Weights of a small GPT-style language model, trained from scratch on English Wikipedia.
Size: 10 layers, width 768, MLP 3072 tanh GELU, 75.4M parameters.
Training: a variant of Muon for these matrices, 9096 steps.
MLP neurons of a small language model. Each row is named by its layer, matrix (down: output weights) and neuron, and shows model dimensions 544-671. Each number is 128 + 32 x the weight over its row's rms, rounded and kept within 0 to 255.
A block is one neuron, or neurons of one layer that tend to fire together. After each block is what it responds to, as a language model described it from the Wikipedia text at the highest values.

L5.down1345 [231 190 118 135 109  39 108 166  81 179 153  87 129 135 155 152  91 177 107 174 138 153 155 121 157 124 113 169 145 136 161 150 145 164  83 143 118 179 131 111 150 121 161 132 101 153 162 121  73 138 225 128 105 135 143 106  89  91  99 115 172 182 101 162 184 124 144 152 152 166 107 163 127 160  81  88 173  49 102 171 163 129 100 110 132 136 151 104 130 108 111 103 179 116 120 130  91 117 135 111 129 145 133 161  71 113 144 138 124 182 101 154  80  71  83  97  97 135 130  64 109 183  94 100 114 160 177 155]
L5.down1413 [148  98 110 131  92 128 123 187 143 113 132 119 159 179  75 143 133 153 100 149 106 118  83  85  65 119  95 113 134 141 128 251 158 127  94 144 118 132 128 107  60  98 117 132 111 145  73 135 101 125  80  73 109  88 172 147  84  89 154 112 123  97 118 175 136  97 107 118  58 156  94 115 115  95 129 174 128 104 174  87 188 212  66  87 127  31  71 143 123 101 128  94 146  76 104 175 173  86 103 165 133 101 126  83  42 106 150 111  97 190 112 147 113 117 152  87 114 107  41 112 173 119 135  79 123 124 138 117]
L5.down1726 [150 185 122 104 159 164 112 110 177 112 109 135 154 193 148 134 160 124 148 150 125 159 130 170 132 122 122 125 167 102 162  80 207 100  65 125 111 186 172 138 124 116  81 159  88 189 131 165 157 119 139 105 102  87 137  95 117  76 120 122 120  85 134 119 150 150 133 151 109  98 176 124 120  99 130 196 138  96 118 138 154 140 145 120 125 126 132 120 116 148  51  80  81 136 112 102 136 127 176 137 157  93  85 142 182 167 107 174  85  55  82 126 131 126 103 148 100 128 131 119 104 121 200 170  87 175 128 143]
L5.down2313 [ 70 104  90  30 122  92 137 142 123 184 144 111 161 154 164 127 155 120  69 123  52 140  85 168 143  77 113 110 106 108 167  51 185 133 152 140  91  96 113 132 156 145 128  95 148 135 147 207 102 147  70 139 107 149  95  95 173  93 118 122  89 124 143 136 127 151  93 128 120 109 137 182 187  71 137 129  87 130 129 164  99  79 152 135  84  97 121  79 152 126  92 108 191 133 114  77  86 112 133  93  91 166 125 164 150 227 139 117 143 135 141 114 178 133 144  66 154 156 102 125 111 135 105 119  58  64 151 134]
L5.down2385 [ 83 121  83  97 157 149 137 107 112 154 129 128 119 185 159 180 173 141 103 151  88 109 136 179  54 155  82 132 145 160 118 101 149  95 112 129 128 102  59 105 157 157 172 198 138 179  88 182 205 152  79 119 108 152 172 153  85  51 106 173 109 138  74 167 134 137 114 174 123 130 163  46 161  95 117 124 132 113 129  65 141 111 102 143 113 121 152 118 127 149 126 119 146 101 146 122 118 147 117 113 163 143 117 148  83 124 151 133 111 139 100 110 132 154 124  89 122 167 124  95 152 138 145  80 120 166 177 145]
L5.down2824 [117  85 107 159 163 102 102 161  94 135 151 116 164 110 162 101 140 144  41 187 142 113 135 137 120 104 135  90 136 110 132  85 161 107 159 101 143 126 107 194 129 179  60  94  78 107  86 102  89  89 158  69 171  61 177 107  98  72 104 125 103 145 104  91 136 130 140 114 119  94  85  92 126 161 123 189 105 143 106 103 146 126  75 142 128 126 146 104 140 106 168 142 117 157 140 158 124 121 145  98 131 171 142 202 167 152 172 129 134 155 144 116 184 200 107 109 115 105 117 144 137 132 193 158 139 119 154 153]
L5.down2919 [ 98 149 177 178 141  79 253 110  91 105  98 157 106  90 139  65  73 173 148 167 126  86 130 138 147  99 170 163  87 153 144 142 150 125 120 123 140  91 169 155 109 104 130  82 123 139 128 141 155 141 121 112 132 123 137 118 143 176 144 122 138 106 150 195 137 117  92 108 122 111 112 137 209 107 119 168 144 156 111 134 131 132 114 130 111 119 106 104  93 167 159 104 160 147 153 148 160 141 126 186 146 175 123  84 108 170 158 131 150 134 125 181 121 165 164 139 140 131 147 122 110  97 156  87 158 100 163 163]
L5.down3018 [156 114 153 160  81 160 113 195  93 126 158 130  74 116   7 134  85 163 115 163  95 196  48 173 117  86  79 111 155 178 171 101 125 110  55 131 147  97  67 150  98 107 118 144 129 129 131 135 106 146 137 112 148  76  93 153 182  77 101 152 138  74 137 206 105 117 110 146  64 164 143 136 175 151 124 144 107  99 113 166 111 165 117 137 111 119 123 140 119  80  45  71 136 164  83 167  98 138 127  69 124 114 131 137 105  84 146 131 136 136 134 132 143  95 172 120 119  89  74  65 137  88 145  91 123 102 176 173]
Responds to: Word-initial split letter

L4.down461 [139  71 116 144 126 120 113  91 127 150 153 130  72 173 137 167 203 157 111  92  99 105 156 152 147 166 156 125 140 101  86 152 129 133 138 115 139 107 140 118 102 113 156 187 106 148  92 104 160 152 148 144  97 138 108 136 144 120 148  96 155 132 122 144 133 168 164 199 130 119 116 103  92 151 114  94 126 137 177  94 117 170 152 151 103 158 106 129 144 168 154 185 137 140 133 146  90  51 109 131 128 190 109 130 130 110 139  80 187 152 157 150 113 168 156 175 117  58 150 148  96 180 143  86  82 112 156 130]
Responds to: Phrase-opening prepositions

L5.down1328 [155  78 123 136 134 130  70 138 111 171 122 115 131 129 103 179 107  94  96 166 177 102 117  94 150 119 153 113 114  90 156 123 158 130 117 143 109 141 150 134 144 152 105 141 145 207 119 142 175 153 180 124 136  88 109 124 116 116  66 120 145  84  77 165 129 128 131 120 168 140  77  98 154 182  87 121 206 160 136 114 163 179 126  97 120 174  90 172 123  81 105 162 113  83 131 117 161 166 132 169 108 200 148 107 140 144 115 142 140 126  88  73 120 106 163 152 123  95 163  71 119  89 119 121  87  73 174 125]
L5.down1544 [111 117 110 158 148 127 146 117  82  88  82 113 179 114  98 109 103 134 146 152 152 151 133 119  82  94 140 173 162 129 132 116 114  68 107 142 133 115 156  95 111  80 133 137  97  70 104 187 110 184 131 164 131 124 105 135 147 122  77 114 125 162 124 102 154 157  86 160 154 119 167 116 122  93  83 147 156 129  81  92 171 110 185 132 107 159  98 116  82 118 136 116 165 121 168 169 133 126 135 120 155 146 137 153 150  88 105 126 124 166 101 153 110 135 118  92  71  87 143  84 154 133 188 133 117 140 195 140]
L5.down1715 [ 99 106 179 103 122 136  87 112 113 156 115 165 134 114 116 117 112 159  80 137 136 145  50 137 146 139  89 124 151  99 114 137 154 169 174 180  99 116 165 165 146 109 108 137 111 128 144 137 173 140 148 127 122 124 146  99 158 180  54  73 130 137  69 189 184 138 139 130 156 147 138  99 106 145  93 172  85 101 120 123 136 146 122 162  76 118 135 128 143 114 122  75 125 118 116 109 117 149 166 147  74  74 176 121 145 163 160 120 121 161 135 156  90 147 158 170 115  59 182 126  71 151 119 132 101 140 187 158]
L5.down1895 [155 125  93 116 171 163  92 159 118 159  94 131  97  95  75  86 160 117  70 124  78 113 109 194 128  87 133 159 154 181 103 193  85 163 159 179 104 126 107 117  67 108 145 115 200 127 101  93 181 164 165  87 103 138 168 117 179  84  63 116 126  92 175  80 176 104 169 144 104 129 143 139  93 122 117  84 124 148 125 106 131 114 140 124 147  76 129  77 102 150 103  98  93  61 152 117 109  93 154  80  89 144  95 180  93 135 156 101  84  98 107 160 163 146 103 147 105 196 102  99 135 135 104 129 166 120 156  94]
L5.down2652 [131 144 103 126 114 139 146  99 127  96 140  81  76 127  99 119 188  77 168 115 138 122 148 103 107 161 122 100 107 123 127  77 117 174 144 110  99 106 163 203 158 125 138 113 137 101 107 150 160 212 137  63 122 127 133 190 110 119 131 145 148 143 152 174 122 143 174 157 215 123  98 108 130  62  99 107 127 118 127 198 164  98 168 132 157 105 157 196 127 182  38 133 130  85 176 123  59 100 123  54  89 141  84 139 117 100 144  97 186 115 146 170 131 154 105 127 144  81 108  84 110 105 165 145 150 122  69 104]
L5.down2715 [135 151 120 174 113 151 121 130  99 127 145 208  86 138 106 157 165 131  97 154 130 130 193 123 175 126 102  95 195 151  94 117 120 136 119 102 114 113 205 206 105 101 135 124 100 139  76 165 137 172 148  93 134 159 114 129 109  88 109 135  90 127 164 129 129 139  73 143 156 132 203 134 132 146  66 159 117 121 127  81 152 128 117 164 165 140 180  79 119 140 100 116  69 156  96  96 113 139 116 138 139 196 138 146 103 125 125 131  79 188 112 127 119 138 176  81  90 104 154  99 146 155 159 134  84  83 120 155]
L5.down2815 [ 84 133  95 138 133 132 123 112 122 172 135 181 150  74 100 141 184  70 103 109  78 126 151 164 142 115 131  86 129 109  71 109 113 173 126 100 119 113 174 173  86  97 167 157 122 111 141 130 158 151 126 105 131 120 127 131 176 164  87 121  62 137 181 147 144 133 135 182 126 114 128 113 111  83 130 145 112 144  58 129 100 142 151 161 159 160 181 119 110 177 148 151 154 148  89 124 130  80 174 177 107 199  94  57  95 103 121 106  34 130 165 148 132 173 154 165 159 102 224 178 162 138 127 179 169 124 111 116]
L5.down2856 [137 131 108 155 145 110  99 166 123 159 150  99 116 140  80 152 102  86 119 162 190 121 131 147 137 103 158 157  68  91 150 119 164 175  99 126  66 141 167 138 124  83 181 114 107 109 127 198 126 141  98 139 170 102 132  74  81 165 138 135  92 147  97 122 120 103 105 113 132 108 125  95 145 130 143 172  69 118 117 122  88 176 164 117 125 168 140 182  98 154  96 115 108 133  89 110 145 130 126 123 127  79  55 133 123 155 105 160 114  90 111 111 114 149 185 147 187 147 107 158 125  87 147 111  92  59  91  77]
Responds to: Phrase-completing prepositions

L7.down44 [152  95 133 151 110 107 100 107 114  97 146 169 147 117 144 148  88 165  46 167 158 100 230 191 125 107 128 106  14 157 140  65 133 142 116 128 129 115 105 156 136 135 118 161 155  89 204  96 176 133 108 126 180 103 158  91 191 119 115 213  98 124 154  77 162 192 159 126 120  96 136 122 112 153 152 115  90  95 124 127 107  86 112 174  68 146 125  52 100 142 130 125 174  81 146 152 112 121 138 158  75 127  90 138 127 124 159 108 180 160 147 103 136 114  82 136 132  89  85 140 180 124 161 131  83 109  73 189]
L7.down843 [211 143 104 152 144 180  91 161 136  74 192 145  97 164 111 151 131 123 160 182 166 126 118 166  92  97 205  81 119 145 158  69  96 156  74  99 121 166 138 169 167 109 138 131 103 130 102 147  68 147 108 169 159 114 149 126 198 131 159 173 195 113 141 155 120 163  74 135 139  78 157 100 141 105  74 141  99 166 100 175 158 151 111 145 119 118 124 115 123  96 130 171 106 136 113 125 171 157  87 141 122 114 153  77  88 152 161 137 191 138 178 142 121 177 116 118 127 140 115 126 147 119  46 166 140 159 109 126]
L7.down1186 [130 115  85 124  57 147  98 119 110 149  72 152 105  95 114 128 145 129  70 127  65 131 144 184  98 120 101 162 121 183 181 176 155 123 151  98 194  69 144  71 126 182 126  88 103 193 132 133 179 190 124 154 131 128 138 159 106 142 124 155 148 102 140 139 160 111 123 141 110 162 108 152 166 137 107 115 168 119 117 181 151 132 157 120  79 100 127 108  93 177 141 133 143 129 148 132 109 107 156 147 144 143 132 114 127 175 117 116  88 132 163 127 150 194 119  91 124 153  89 139  82 101 131 106  62 118 192 161]
L7.down1199 [114 143 132 133 124 144  88  63  84 134 105 131  65 194 147 114 126 147  93 109 114 110 109 153 133 140 132 116  86 144 121 158 104  90 119 152 210 147 132 101  84  94 131  95 154 159 135  95 143 116  81  49 149 122 117 158  91 118 120 155 126  77 110 180 122 150 188 150 136 157 127 166 129 159 159 138 109 115  71 152 116 112 121 165  85 141  96 190 178 129 151 173 153 126 141 158 136 136 130  50 153 128 163 124 116 123 121 109 120 125 161 134 140 172 144 152 133 136 104 151  54 173 192 105 143 168 110 128]
L7.down1237 [ 67 167 208 166  98 105  87 149 135 141  93  38 137 116 161 162 128 154 183 138 117 149  98 102 117 139 142 149  55  69 139  97 109 126 112 137 178  81 157 120 159 130  77 137 135  85 159 118 177 111  91 107 135 151 137 161 101 147 129 160  80 167 122 147 166 182 148 113 142 115  90 167 149  64 114 125 194 109 113  89 135 122 129  87 143 126 190 117 136 149 174 149  80  82 166  96  98 138  85  92 147 102 135 149 153 135  52 150 144  93 184 161 101  88 102 135 108 211 142  58 119 126 115  72 142 141  92 137]
L7.down1538 [152 175 137 121 104 134  85  86 114  95  86 143 127 131 143 184 127 152  92  76 132 160 183 136 135 115 112 106 103 125 154 132  93  66 108 122 103 111 155 170 169 117 144  82 139 115 120 150 102 157 147  96 185 146 169  70 134 205 155 153 117 137 144 132 106 157 158 180 128 114 108 185 159 148  88 179 115 173 105 134 168 128 115  66 161 146 182 143  95  84 136 157  59  98 129 184 137 169 155 122 156 159 138  85 161 134 147  96 135 101 169 172 127 163 136 146 184 132 108 116 139  88  99 129 168 132 112 168]
L7.down2669 [168  68 165 101 159 123 100 158 174  68  81 101 124 134 124 101 184 115  69 136 162 116 147 168  66  84  98  75 131 103 139 108 144 142 101 155  56  43 139 166 107  64 141 159 154 108 117 127 153 149 124  93  74 133 150 142  72  95 163 154 128 111 160 119 158 126 153  95 164 145  83 162 170 112 105 167 137 160  88 119 140 116  66  85 171  76 145 155 151 121 198 133 109 105 108  95 179 109 137  92  95 159 104 113  88 102 146 169 185 150 163  68  91 107 112 178 131  89 147 122  98 115 152 143 165 165 185 101]
L7.down2768 [ 81 128 181 147 148 106 104 121 124 119 130  98 150 136 165 179 200 192 160 118 165 157 132 142  82 207 101 173 157  96 194 105 167 170 104 128  92 183 152 144 180 201 108 109 114 112 190  75 128 160 119 131 139 178 118 140  98 157 122  94  93 135 136  90 129 145 168 181 145 153 124 129 106 151 147  67 146  76 146 135  96 142 125 134 125 136 159 105 164 129 151  96  69 126 153  97 130 119 120 121 106 102 151 130 152 163  92 141 109 140 124 151 162 160 121 108 137 147 126 148 110 116 124 123 122  74 106 125]
Responds to: Approximators before numbers

L7.down796 [145 146 176 148 123 130 165 147 138  62 147 105 145  82 148 118 135 123 144 112  90 100  82  97 104 118 157 135 148 111 129   0 103 132 112 106 124  86 116 110 135 118 144 139 173 170  96 114 146 147 185 115 136 145 130 124  73  99 138  95  90 139 150 113  49 166 136 133 157 107 115 152  83 150 111  59 139 138 123  78 120 114  97  84  91  88 100 123 124 146  91 106 120 118 107 136 111  62 148 129 118 120 140  96 188  61 150 175 126 118 157 135 103 160 112 153 121 166 112 155 121 106 102 111  59 120 124  88]
L7.down1070 [168 174 119 103 129 137 142 137 116  61 134 177 138 166  91 173 110 111 173 153 161  84 139 115 185 144 218  87 116 126  85  73 132 146 141 189 110 111 109  89 140  81 121 111 114 105  85  59 141 123 189 144 160 102 140 141 103 161 102 133 143 150 124 153 148 104 144  82 111 148 178  91 152 149 152  90 179 123  26  71 142 109 105 140 156 129 148 103 148 127 155 180  87 183  90 130 153 200 212  91 122 150 118 116  86 103 111 161 120 187 122 111 176 120 123 138 117 135 136  92 158 146 135 144 117 180 148 190]
L7.down1195 [121 177 145 139 127 134  55 132 126 162 142  96 157 153 111 150  75 142 155 145 149 175 128 148 161 182  72  86 125  34  90 176 169 172 119 146 168 115  98 112 159 157 135 142  66 180  75 111 128 119 110 108 136  87 121 113 109 168 122 101 187 118 149  62 128 106 114 114 233 145 157  99 118 141 160 123  91 110 142  91 152 188 152 106  89 109 168 161  86 162 120 123 128 109 132 137 125 151 168 178 143 127 134 120 158 136  95 188 125  84 117 172 186 102 203  85 142 124 109 157  41 131 134 175  68 105 146 146]
L7.down1290 [110 123 149 174 106 122 171  86 152  90  89 160 146 142 135 105 122  93 143 156 166 162 162  59 115 176  93 102  96 132 110   7 168 110 129 135  77 127 169 166 111 210 108 124 122 119 111 109  91 133 159 100 135 134 107 146 108 112 104 145  39 135 146 141  92 160 127 118 103  98 131 102 106 125 130 149  69 122 153 166 154 135 110  54 107 103  83 159 145  85 125 137  96 153 129 105 167  74 180 128 114 132 118  61 119 196 151 158 143 114  98 121  95 132  76  96  78 166 139 129  93 102 120 127 134 147 120 121]
L7.down2734 [ 91  89  84 174  95 158 112 109 137 157 144 128 161  93  71 159 139 137 184 142  99  90  93 122 110 146 170 136  63 161  82 167 149 132 138  93 205 145  96 130  68 134 109 123  99 146 115  96 176 107 162  86 106 137  80 112  77 160 102 103 133 102 122 189 114 120  67 109  96 127 133 115 162 183 114 117 145 132 118 118 152 135 160 130 153 136 128 125  89 161 125  73 112 148 152 130 124 143 149 141 163 192 120  98 121 164 173 163 118  95  97 148 186 113 163 154 100  96 173 166 135 140 137 125 103 168 112  98]
L7.down2827 [ 45 117 120 126  69  83 137 135 128 159 138 192 149  85 104 157 134 153 152 137 149 110 110  95 102  80  77 160 168 113  67  75 140 139 155 141 137  97 116 158 128  65 155  71 119 157 155  84 171  59 114 115 131  61 181 154 167 127 127 184  76 134 171 155 139 155 178 128 148 108  86  76 136 144 103 225 109 117  88  97  75 150 139  77 179 113 123 150 126  84 105 141 144 171 146 146 150 146 117 126 176  92 117 115 104 129  72 134 127 138  99 187 168 158 120 123 120 143 115 165  97 123 145 153  89 156 179 115]
L7.down2884 [ 98 122 139 166 137 170  85 135 115 164 145  80 202 125 128 165 158 148 197 102 106 160 151 136 104  91 108 131 166 109  79 192 107 163 109 129 168 126 151 136  92  86 124 154 139  88 143 120 124  69 148 173  92  48  73  98 136 128 130 173 103 155 160 126 200 151 144  84 122  94  82 124 115 141 131 152 150 128 179 113 103  79 114 152 114  94 147 112 159 178 175 119 116 144 148 125 126 102 176 120 160 173 111 127 145 125  74 173 161 141 155 107  67 174 118 118 166 139 114 175 130 151 148  89 126 168  91  98]
L7.down2887 [ 90 163 139 188 138 178 139 126 101 111 151 162 197 160 164 182  99 127 137 151 165 177 132 101 141  97  71 149 171 162  77  66 133 164 113 146 154 131 143 142 216 104  85 127  92 154  89 114 187  78 194 126 141 110 132 125 102 133 126 175 104 101  72 165  86  79 151 115 146 117 103  59 127  81  73  69 168 145 167  98  68  93 109 128 163 140 123 178 172 126 192 188  95 112 162  91 168 117  88 149 105 184 144  71 153 119  92 186  81 171 113 122  75 131 118 106 122  93 110 152 110  78 144  96 128 149 133 107]
Responds to: Numeric table cell separators

L5.down66 [ 70 117 112 201 112 102 122  71  78 144 162 114 162 141 104 102 187 108  66 175 180  70 121 133  75 134  96  97 139 160 109   0 137 111 149 102 114 125 114 141 145 114 113  84 102 187 164 104 145  97 191 164 140 128 171 113 134 146 133 132 132 174 173 167 143  82  85 116 122 105  96 132  98 170 112  70 103 114  87 150 183 137 100  70 107  24 171  86 135 110 160  44  63 126 100 106 113  81  99 152 161 116 114 154 170 105  80 122 112 101 133 137 167 114 105 100 126 159  97  98 122  86 150  99 103 132 160 166]
L5.down128 [123  92 122 159 108 119 101 168 164 123 117 184 127 128 123 189 175  90 121 155 177  96 128 168  96 126 134 150 124 175 137   0 133 112 128 115 172 142 150 138 120 108 164 181  91 179 164 141 123  69 133 107 155  99 127 174 169 124 128 145 153 114 130 141 128 109 136  79 112  86 139 160 111 171 149  61 101 160 129  82 199 139 117 117 179  62 124  67  86 113 123  85  88 139 134 173 157  91 127 139 112 132  93 182 126 140 152  94 146 112  94  98  74 116 151 115 173 112 134  93 143 148 125 152 160 128 150 106]
L5.down202 [111 162 141  88 103 125 142  72 109 175 132 103 113 121  94 137 143 153  90 143 157 127 124 117 149 133 180 121 110 122 125  66 169  93 105 137 134 147 166 138  97 111 142 104 100  60 140 108 116 174 104 116 159 112  82 111 105 118 106 182  71 126 128 123 126 114  55 113 137 166 161 121 104 134  99 144 141 177  75 117 124 115 170 133  99  64  97 136  96 121 121 139 164 119  39 107 130 129  93 109 108 157  98 151 126 136 103 119 181 128 150 142 165 110 111  68 130 137 141 116 151 122 170 166 130 106  83 131]
L5.down510 [164 148 118 184  83  98 153 157 147 161 110 156 105  54 169  78  96 105 143 144 182 137 128 104 151  82 129  95 138 163 127  89 121 129  90 137 127 143 154 148 128 118 147 133  91 123 159 119 148 138 101 138  94 116 159 104 148 125  84 193 154 140 136 157  94  46 111 141 138 185  56 136 103 169 183  77  98 128 148 160 174 163 138  65 155  67 117  60 110  88 117  47 136 140 153 133 115 125 145 123 189 143 115 142  88 157 107  85 120 148 111 125 110 132 149  94 169 122 181  93 103 153 111 108  83 105  93 128]
L5.down1669 [164 142 110 183  97 112 133 148 139  95 123 153 122 147 175 124  85 121 151 186 176 162 199 171 145 131 115 106  95 151 126 116 165  88 101 132 131 129 152 157 177 130 125  70 144 213 154  83  96 149 146 186 126 125 122 110  98 177  99 202 168 108 120  79  74 105 125 171 103 146 127 201 155 145 106 160 141 117 152  70 123 117 121 120 123 113 110 133 153 196 136  90  50  45 178 100 117 163 174 143 112 160 214 121 114 133 144 140 129 117 117  79 117 116 106 152 146 167 161  39 127 166 203 166 165  98 123 129]
L5.down1781 [114 115 145 149 144 128  92 167 158  87 111  56  90 129  90 157 158 105  96 210 176  88 112 164 100 159 136  93 180 124  60   0 116 149  84 146 170 114  98 171  82 162 120 142  92 159 164 142 129 129 104 147 100 132  24 161  85 137  75 195 187 117 169 132 183 168 162 123 171 111 195 114 188 167 139  60 120  72  95  82 140 165 124 145 149 120 123 121 133 155 114  95  81 160 142 103 141 143 105 115 143  81 157 155  84 139 153  97 111 128 128 148 118  94 101 113  68  88 184 102 166 129 157  78 114 144  80 116]
L5.down2350 [ 68 101 134 121 180 147  89 139  89  74  99 128 106 138 167 128  95 130 162  95 133 203 110 138 149 140 126  69  91 155 105 125  52 142  74  42 105 160 124 131 128 139 150 133 143 190 101 127  78 176  90 119  14 120 117 151 139 103 193  92 167 113 143  99 157 159 100 123 166 117  93 106 138 136 118 136 148 161 128  95 102 156 158 197 116 101 158 100 138 102 137 162 106 173 150 101 102 103  67 140 179 172 108 128 103 122 177 116 190 101 172 163 111 104 111 153 108 146 123 101 126 143  93 126 107  65 131  98]
L5.down2777 [103 158 117 175  88 122 109 134  91 153  84  43 127  99 139 131 161  70  92 167 138 135  95 150 148 125 113  97 220 142  69  44 153 111 136  82 173 147  98 130  57 130 103 142 158 139 100 124 122 127 148 135  81 111  83 101  25 161  94 105  94 144 160 130 171 125 114 129 125 102  60  91 129 103 171  76 147  88 123 140 131 187  84 158 144 106 120 169 147 138  76 112 141 146 168  94 127 124 116 153 123 166 118  91  91 144 172 154 163 136  86  53 113 107 128  56  99 144 139 141 151 134 147  89 166 114 132 161]
Responds to: Numeric table cells

L4.down624 [185  82 108  86 154 131 129 165 113 130 152 101 124 134  71 131 154 111 140 111 192  25 102 111  51 138 148 151 114 141 105 119 117 159 114 134 123  98 120 132 162 137 135 151 103 109 172  89 133  65 190  89  94 146 163 129 159 124 143 156 130 112  98  96 110 154 136 116 127 149 122  68  69  87 133 108 147 121 124 115  94 119 130 121 138 141 123 159 100 165 121 150 170 123 136 111 106 201 153  84 109 117  88 145 154 125 165 123 174 172 128 102 117 167 163 141 152 187 137 104 142 116 124 123 192 131 110 189]
Responds to: Mid-sequence continuation tokens